{
  "num_attention_heads": 7,
  "vocab_size": 8558,
  "rope_fraction": 1.0,
  "qk_norm": false,
  "attn_scale": 0.125,
  "bias": "all",
  "init_std_down": 0.00349,
  "decay_fraction": 0.859
}
MLP neurons of a small language model. Each row is named by its layer, matrix (up: input weights; down: output weights) and neuron, and shows model dimensions 128-255. Each number is 500 + 25 x the weight over its row's rms, rounded and kept within 0 to 999. Numbers have three digits each.
After each neuron's rows, "fires after" lists the tokens most often just before its 100 highest values on Wikipedia text that the model never trained on.

L8.up390:502460525501527477514473531481543510454490476512533530496510452518496491460495519468482556518516501474508523516486448526509482489531496503468522455517512509486443492433501489525467485482486523420528482468523508478482500464491486466532569518480484490533483472495466542514538503492504500481482505496499562491490519496520497487521503506504503490505488487455479504484540501478542450515502
L8.down390:451490539528466504508511490513515502505464517509512490468484527484510478474444518550528498478464492492507506502493488470487515455530543509502486499466482475521542506502480486472513506538506519529518495480515467505501514513504491524481459536480502491453530497480538462541529494489422441465517499531471489490508489518469501500510511550595510504520498504524536535492517450496500507518472
fires after: " W", " I", " B", "I", " A", "N"

L5.up835:512505523476495497584456477548469475492512504454538494502517477487446492492523447494518522530533486501476532514572498523543489503467478485493509490494495502524521458499523470497517485482456456495518515506492456502473464477492493472517463480483524479523500509523497503496505503485505484514484480488491529505520562529525501476502494533469461470496503505498459497487550489515494555475430
L5.down835:490506510485490506483490501476472491515488484533512478507491476483553543499474541597477469512499466523525494498525542471510516523499503505493529476482437493527508522477494472490499472519492474505464520507522478501486492482506459503467483529484479496466506457485498506496480489503500506518494500513544475488453477523478463457482495498512528486524451492533481480507508496564535519477479
fires after: " "

L8.up1001:493519520475535496491467510538494475490551496480498492445490521488518485471526528493529534509468474527532463494521542513480463476472498547500516523515494500436498504515544484488500469478534497472544514504538489526492470477439498505508472468490526531536485453514501484480533500539504504482485515499476495529500516514539516507518471498522503538467506505492520521502482457484534532519489
L8.down1001:506504497499481512484508522467442502528484493480485448500475496536526502522507469550502503505526494516512512474516509483490470511533529542520516517513519485444541476479542496531478519527541476502493517539502524530464480505527524462497513481456495501505534495520487517525501519513459483515535477407500506464529463517538479512430500505517499522472515518500495510487524503460504491512523
fires after: " ", " |", ":", " a", " to", " and"

L8.up443:493481522530532506482525515512521552498530480484470505490514515521493514458516432500506511514487516478502506523534452490531494491466502524463525533512479538480496472482521533490501490489536526502502524506505515507512520492480520508502521483542529457525495511484501499518501465531539489496539466511469533517516474533489483529478499509491529554487489511470502511507523497510504496478499
L8.down443:528526446491479492553492503527491485510504533536503494500509459506497512510492542499515495493552530472496490452484509527503521493501518468448492476522511481517502517460508459482538495462481460474551467503502465521523483497492481482524489485444498501481498505497458504464519500517512554482470540524490481509505499484487501482505517500498497459524494474521535478476457548508519469513504
fires after: " |", ";", ":"

L5.up1422:479487505461501528530498481559465488502415494453527548501495519465454489481532505483505522493554505489464491471508536516454472487504469485500502521511517539530438504508495479448564485483466536471526532540549477515498470476489553473478453509508475525510502510521557496516533524495497513521560493453479511481498493480567535509505484496492484463470502515524483544490531474492506539520494
L5.down1422:494478477485482480492561539483492509511493509521477453493476512464500504490477515549470467466468479500536532454529487486532464526499546509498514523474480496508491537508512474470494496530524506458461529486516509509476528472513491475496489535510482531479561512496431503502467510500460528460497507460488466516474518493493504524497519495535541533487492536524482477521447494534457492498444
fires after: " ", " L", " J"

L8.up396:551479513516538494460543520537479478471522461525478515489524482496493470486541476486480541465536479545493480484502503523500514467527493535506504505514467520491469457425561505500492481468453513483471470463507473522504483519528490497464519480487511512552493514517507522518517471544483490510520499458459508481491515499543487486486527520498515517512488487481527532504525498466523586516530
L8.down396:489493480498490532495506498521474440518479551533517507503540488482468534476489491502518472565528512465477499464484465481507476488522527458446521517470494445493517463513479512459469477482526510532521513530463474513525473488496489479508487480509477534501505489472490453489489487487440474493426506497488511484501475547524492507514516466501518476490571515498489467491468475513495474516551
fires after: ",", " K", ":", " |", "-H", "K"

L8.up556:513483480556519476491488505475538470492527470503509528490472498497492500502492504490500540517490482545502469538478483518528515528535468492496498533517501503455477473461531512498493496469499518499545475525457517476477505540469506482476473475498547515493531481532502482473525470498529478538522534477480539498512509488501534489510498498476482509544494481493490522541542483526513485472508
L8.down556:502498508468498488545463487543443527529482523487514496502536486499506496540518495510523467473537520511520541493538470495494499489505513499503528523472518509519553519511527462469551479481474468530490499446515488524508476524514500480516512496533415493481469492480508498515492530507476526500448499486492464502515469509507463497488499498487465478432508509524468482432485532496497492493475
fires after: ",", " to", " and", "u"

L8.up1277:512511483519532473485504477540523480479505488487501527475492527528464503509512478490542489469533459525479499479511486528512508506507485467458524525513495509500499505498525514507474541473527549481507511512510477487544481435477474515507468497489524451469495481485519524515488485500531496537525505500486508522503507541537504509497521492489448520509496505459485529464499504496493526525495
L8.down1277:520480514488487491582529518484464479495437527471506490509488492458502509468497512498486487492474522531458455496498497501501502489500509509529506506467505543551489492489534493467578449504517432471549511524501511466459475551534504496498490492471488543515515512542509450505494540513531537492458483484517472513509476468453453517487507533507512486448513520479521486515486466482477492513498
fires after: " (", "\n\n", " as", ",", ":", " after"

L8.up1110:488495437547496464483517489544496501521485466499524524503467547468503504502502483500470528499527471485504517497509511510501498505566521503511513518476501502477488477469541515483474503515494493491497536483513504480529500472559520510523520473511487456506447547538508468525481468512507438510461509484485515516507533501521473489484480497459500523478502525474457507497517495471519470499501
L8.down1110:530489553480507508490485481468541547467538533500483485493492478525513482467517516509520511525499535479513468466490477526518512490465454528473495458521484493523515493494476449572525503541476521517542500496475485524508512521462465491461492506486500535503548515499471468445498550517481521478536485512492485511513491500474527501518529494542521463466476494500500511476454524475466547497510
fires after: " on", "2", "\n", "On", " ", " |"

L8.up1136:506482524506488484516473502514493496487513482496468469481492500492505489494504446493515506467495475509483475465466507540467467464502426522535504527495519511499466472491489511471501536520417506508491458494519469520506466484534470493556485512528469516536486513517477505478508514484510509477543513532483511472478512480530533499471531492492493538520482458509511500493513531539495502496519
L8.down1136:500484460531496533504507539473511543512496497488508510480480507539477492500513484474451454510507564502477523491493477518492505507481502509510515469495500468513499520531502520503468478535527500526490497488504566486503491523516519526476517505484538516489492533534537488511470502527451445540457509491473536533518499534472478499449476511463522469521529564479507486487508455492475488503467
fires after: " ", "|", "1", " s"